Weights of a small GPT-style language model, trained from scratch on English Wikipedia: 7 heads of 64, no biases in attention or MLP.
MLP neurons of a small language model. Each row is named by its layer, matrix (up: input weights) and neuron, and shows model dimensions 32-95. Each number is 200 + 30 x the weight over its row's rms, rounded and kept within 0 to 999.
After each neuron's rows, "fires in" lists the words (lower case) most often at its 100 highest values on Wikipedia text that the model never trained on; "fires on" lists the tokens most often at its 100 highest values on Wikipedia text that the model never trained on.

L5.up130,171,239,128,173,203,211,170,214,248,199,193,196,191,194,216,212,227,195,182,250,203,232,187,197,208,208,226,156,196,219,174,219,225,197,180,203,178,174,169,237,246,191,167,204,202,185,230,235,200,223,120,197,227,204,200,178,202,186,213,185,203,152,216,162
fires in: "of", "carboxypeptidase", "on"
fires on: " of", "pe", "al", " on", "l", "le"

L3.up306,169,186,180,177,161,184,189,149,166,227,213,216,146,256,203,206,232,230,176,145,165,145,171,201,170,197,205,166,202,218,204,227,149,210,221,206,212,247,197,239,239,252,254,209,239,173,221,266,219,172,236,221,267,177,198,204,138,184,193,226,192,192,174,229
fires in: "as", "for", "and", "career"
fires on: " for", " as", " and", "Career", " Best", " November"

L5.up480,187,179,116,199,165,187,193,163,183,205,216,183,198,198,160,152,230,202,166,224,194,217,179,150,170,194,201,232,184,193,170,218,211,171,177,206,236,188,188,193,189,196,228,214,234,186,220,177,210,178,189,208,206,186,148,204,189,177,233,260,194,197,200,181
fires in: "in", "for", "between", "by", "when"
fires on: " in", " for", " between", " by", "for"

L3.up488,257,166,208,146,180,197,188,202,190,244,188,198,230,177,167,143,202,172,120,206,195,226,187,226,238,186,192,185,227,214,179,227,178,195,200,181,168,225,252,140,182,249,231,171,198,148,270,189,246,192,179,216,243,185,205,148,193,176,173,199,216,177,165,215
fires in: "of", "victoire"
fires on: " of", "i", "am", "it", "u", "w"

L3.up1588,193,170,191,213,189,229,183,207,262,178,143,182,224,224,175,204,204,209,193,191,215,167,202,230,224,212,135,224,175,271,229,223,201,233,180,206,225,224,180,179,188,213,213,201,188,247,175,202,243,184,243,217,266,142,180,213,158,188,228,206,226,213,199,172
fires in: "when", "while", "after", "if", "before", "via"
fires on: " when", " while", "After", "hen", "if", " before"

L3.up1657,194,239,217,220,163,175,205,229,169,209,191,165,210,180,183,240,145,196,224,236,165,173,205,168,199,195,250,204,209,209,207,192,189,248,196,197,199,182,202,182,176,247,225,207,212,172,255,229,227,211,236,227,241,159,187,187,206,213,169,221,203,178,186,171
fires in: "of", "to", "for", "population", "by"
fires on: " of", " to", " for", "G", "ation"

L3.up1520,220,217,175,208,205,126,210,168,160,181,199,240,220,216,218,206,161,208,141,215,181,205,260,192,208,177,197,210,199,213,211,249,191,170,159,179,196,178,221,240,167,237,241,213,181,203,206,183,196,179,217,181,185,177,224,115,192,245,205,158,195,224,188,217
fires in: "from", "of", "open", "university", "richard", "trophy"
fires on: " from", " of", "pen", "rop", " University", " Richard"

L3.up710,128,247,174,177,202,164,179,215,233,200,173,206,206,171,160,210,200,270,224,180,250,188,159,271,207,196,195,281,199,156,235,241,203,129,198,221,212,181,210,225,164,215,235,199,165,254,185,213,226,220,217,195,218,210,228,139,187,165,203,235,225,214,178,195
fires in: "of", "during", "continued", "improve", "changed", "allowed"
fires on: " of", "ed", "d", "ing", "ve"

L3.up1512,204,155,196,191,174,224,214,293,209,181,240,210,225,195,155,234,174,191,179,197,210,217,137,202,198,202,181,231,151,178,245,194,199,193,184,229,240,209,127,222,249,193,195,212,228,198,224,230,195,221,202,158,186,188,196,167,209,175,243,217,247,163,176,188
fires in: "votes", "not", "t", "s"
fires on: "t", " not", "es", "e", "s", "ot"

L5.up64,196,176,143,192,249,242,187,229,243,218,159,152,205,176,170,169,200,196,178,162,233,191,208,173,187,190,177,240,267,206,186,214,169,144,198,161,163,156,205,148,179,217,221,201,206,200,253,210,192,235,222,202,199,170,155,117,140,185,224,238,202,202,169,171
fires in: "the", "of", "sent", "took"
fires on: " the", " of", "ent", " took"

L3.up1115,178,207,181,157,188,175,198,185,184,217,249,233,217,218,210,229,197,229,199,222,214,181,188,252,242,226,191,252,194,267,226,164,220,190,206,206,171,213,198,191,173,228,207,163,189,208,167,258,191,254,225,242,170,188,198,223,164,245,207,178,155,204,242,217
fires in: "to"
fires on: " to", "ed", "la"

L3.up1221,232,186,127,194,227,211,156,225,200,221,230,180,220,191,199,191,188,204,145,204,230,235,131,230,205,199,179,222,187,199,175,237,180,258,171,163,137,212,230,207,191,242,218,195,208,245,227,171,265,218,227,266,265,230,233,194,249,229,179,237,232,265,191,214
fires in: "as", "became", "become", "under", "remains", "remained"
fires on: " as", " remain", " become", " not", " became", " under"

L5.up1417,209,194,174,189,147,203,189,243,243,201,196,211,211,169,160,150,176,149,179,203,222,183,186,217,232,191,191,186,194,212,171,207,203,239,175,200,200,160,214,194,177,193,193,220,236,205,211,218,248,199,216,194,174,175,172,162,206,158,141,232,170,160,182,158
fires in: "by", "under", "of", "to", "among"
fires on: " by", " under", " of", " to", " a"

L3.up310,201,224,149,183,167,148,198,201,251,231,216,285,172,202,187,116,204,224,136,261,201,182,199,257,204,243,199,191,136,236,195,194,207,206,199,208,197,218,231,184,173,146,183,168,225,217,169,177,196,217,223,202,223,203,196,172,210,216,251,218,182,231,197,220
fires in: "of"
fires on: " of"

L3.up584,147,216,188,174,177,188,151,204,161,171,214,161,200,221,243,211,171,176,229,267,187,215,166,216,209,223,171,210,206,256,213,231,178,224,214,167,149,155,153,167,197,198,262,196,241,199,211,146,170,192,239,223,240,199,155,228,219,252,210,151,241,209,187,178
fires in: "year", "february", "july", "december", "march", "june"
fires on: " year", " February", "all", " July", " December", " March"

L3.up1509,227,203,187,198,205,218,205,230,188,221,219,241,171,211,153,180,164,228,216,208,173,146,257,226,254,206,201,203,180,189,191,238,205,215,183,173,255,133,236,199,192,176,219,186,217,224,220,200,217,236,207,205,200,218,165,170,194,190,171,200,214,229,210,181
fires in: "the", "of", "helped", "joined"
fires on: " the", " of", "ed", "per", "ter"

L3.up567,175,174,220,211,175,193,186,226,200,119,214,199,200,228,170,122,228,197,154,256,161,171,172,179,232,194,196,215,194,186,162,201,231,181,201,128,180,216,209,204,170,222,184,163,152,239,209,212,201,207,248,205,201,217,198,204,183,220,222,226,171,198,181,237
fires in: "when", "while", "but", "than", "like", "described"
fires on: " when", " while", " but", " than", " like", "hen"

L5.up1419,212,191,211,193,163,223,211,169,220,197,154,158,176,213,195,179,209,179,236,213,198,173,205,192,240,220,184,204,133,195,185,237,207,152,181,171,245,253,204,203,216,236,218,157,167,200,237,182,183,168,220,191,217,220,193,206,199,220,215,181,162,131,215,195
fires in: "july", "january", "september", "december", "february", "november"
fires on: " July", " January", " September", " December", " February", " November"

L5.up464,171,164,133,205,196,169,201,201,230,193,192,229,244,206,207,174,174,219,152,226,215,203,250,238,248,147,205,230,178,228,177,214,209,231,194,167,200,225,227,207,148,210,165,224,235,191,269,271,186,211,215,210,239,182,212,139,201,207,211,237,167,191,151,195
fires in: "of", "de", "the", "from"
fires on: " of", " de", " the", " from"

L3.up1290,178,216,195,213,172,235,228,185,211,198,180,155,249,185,192,186,192,181,140,217,195,250,167,162,200,165,141,174,179,225,187,214,204,185,248,179,172,181,201,180,248,207,224,235,203,186,187,189,182,177,197,216,205,174,187,153,241,216,271,270,190,165,185,204
fires in: "not", "will", "t", "would", "cannot"
fires on: " not", "t", "ot", " would", " will", "d"

L5.up569,203,184,205,181,165,217,192,187,205,191,135,145,214,235,174,250,168,206,191,182,218,215,217,178,199,212,188,161,183,227,147,270,208,210,179,193,199,192,195,243,201,199,205,215,210,161,223,205,223,179,182,209,213,220,213,190,221,214,234,250,185,196,241,183
fires in: "of", "was", "not"
fires on: " of", " was", " not", "d", "st", "s"

L3.up45,202,181,193,158,215,195,189,173,203,201,228,180,200,170,182,224,196,208,185,211,226,191,180,175,243,195,236,202,199,285,216,192,196,179,238,227,207,152,210,172,206,233,202,190,253,135,272,226,219,160,226,211,258,156,172,197,180,146,183,202,212,109,181,130
fires in: "of", "for", "in", "on", "chief", "studied"
fires on: " of", " for", " in", " on", "f", "ed"

L5.up652,218,168,261,168,221,154,135,198,182,190,204,144,170,221,182,195,208,169,224,234,220,220,213,218,248,164,218,220,239,202,204,200,253,229,192,175,206,142,194,175,142,209,204,193,235,226,217,230,209,229,224,220,187,225,181,240,206,229,178,183,214,233,195,183
fires in: "was", "for", "is", "never", "has", "first"
fires on: " for", " was", " is", "th", "ver", " has"

L5.up905,154,203,191,224,193,174,177,210,184,162,223,202,220,180,160,193,151,207,166,208,198,161,154,195,253,181,178,203,157,197,220,199,184,184,239,248,206,236,220,197,236,171,213,214,232,147,170,222,155,200,202,190,193,209,143,177,179,229,229,217,242,235,193,164
fires in: "to", "cannot", "qualifying", "of", "w"
fires on: " to", "t", "l", "s", "if", "ot"

L5.up369,204,195,230,231,164,232,190,189,252,233,204,129,201,170,222,198,147,217,221,235,199,223,205,205,252,218,178,183,212,194,208,196,184,185,193,176,191,169,206,136,136,261,213,201,178,216,198,197,147,159,210,271,176,182,156,232,209,175,210,153,235,164,245,212
fires in: "january", "march", "june", "september", "august", "february"
fires on: " January", " March", " June", " September", " August"

L3.up1703,157,197,221,203,174,195,193,231,141,212,149,189,178,147,206,233,202,180,162,262,200,190,214,222,198,214,159,249,185,195,240,230,227,177,231,188,196,219,251,197,238,215,219,96,152,220,205,217,211,187,158,185,210,259,216,221,179,169,182,213,215,202,215,170
fires in: "to", "marienborg", "ramanathan"
fires on: " to", "g", "k", "h", "han", "ham"

L3.up729,204,223,166,150,173,200,163,190,216,135,195,163,228,225,172,154,214,201,106,169,245,175,180,197,214,191,200,188,160,211,151,232,210,218,227,206,171,149,128,218,138,213,234,199,214,137,262,268,226,127,233,201,241,170,185,177,198,149,199,235,130,196,150,195
fires in: "of", "holbein", "for"
fires on: " of", "be", "one", " for", "ne"

L5.up1106,195,190,132,213,184,155,197,241,207,187,199,212,192,232,141,225,188,224,197,230,190,192,194,274,237,222,197,259,185,211,186,186,209,195,187,179,245,162,224,197,214,225,200,224,168,126,162,166,225,215,182,181,213,187,181,156,176,201,251,221,165,244,210,231
fires in: "to", "and", "raised", "of", "or"
fires on: " to", " and", "ed", " of", " or"

L5.up1202,232,231,162,229,171,225,217,228,183,228,214,187,170,230,172,188,214,228,254,183,167,134,195,198,202,163,210,210,194,252,192,199,187,170,180,153,194,158,172,164,178,202,188,183,235,166,151,196,186,195,217,242,209,181,222,207,116,159,139,210,243,203,168,162
fires in: "town", "college", "university", "school", "society", "board"
fires on: "town", "y", " College", " University", " School"

L5.up1239,168,166,175,230,198,224,214,201,264,240,242,188,191,168,140,226,217,184,198,210,185,216,207,201,236,206,203,177,171,214,210,161,206,205,208,199,224,207,178,191,193,182,186,230,201,239,213,189,262,167,144,198,175,179,171,168,196,241,221,266,202,174,220,180
fires in: "of", "under", "to", "into", "within"
fires on: " of", " under", "ing", " to", " into", "in"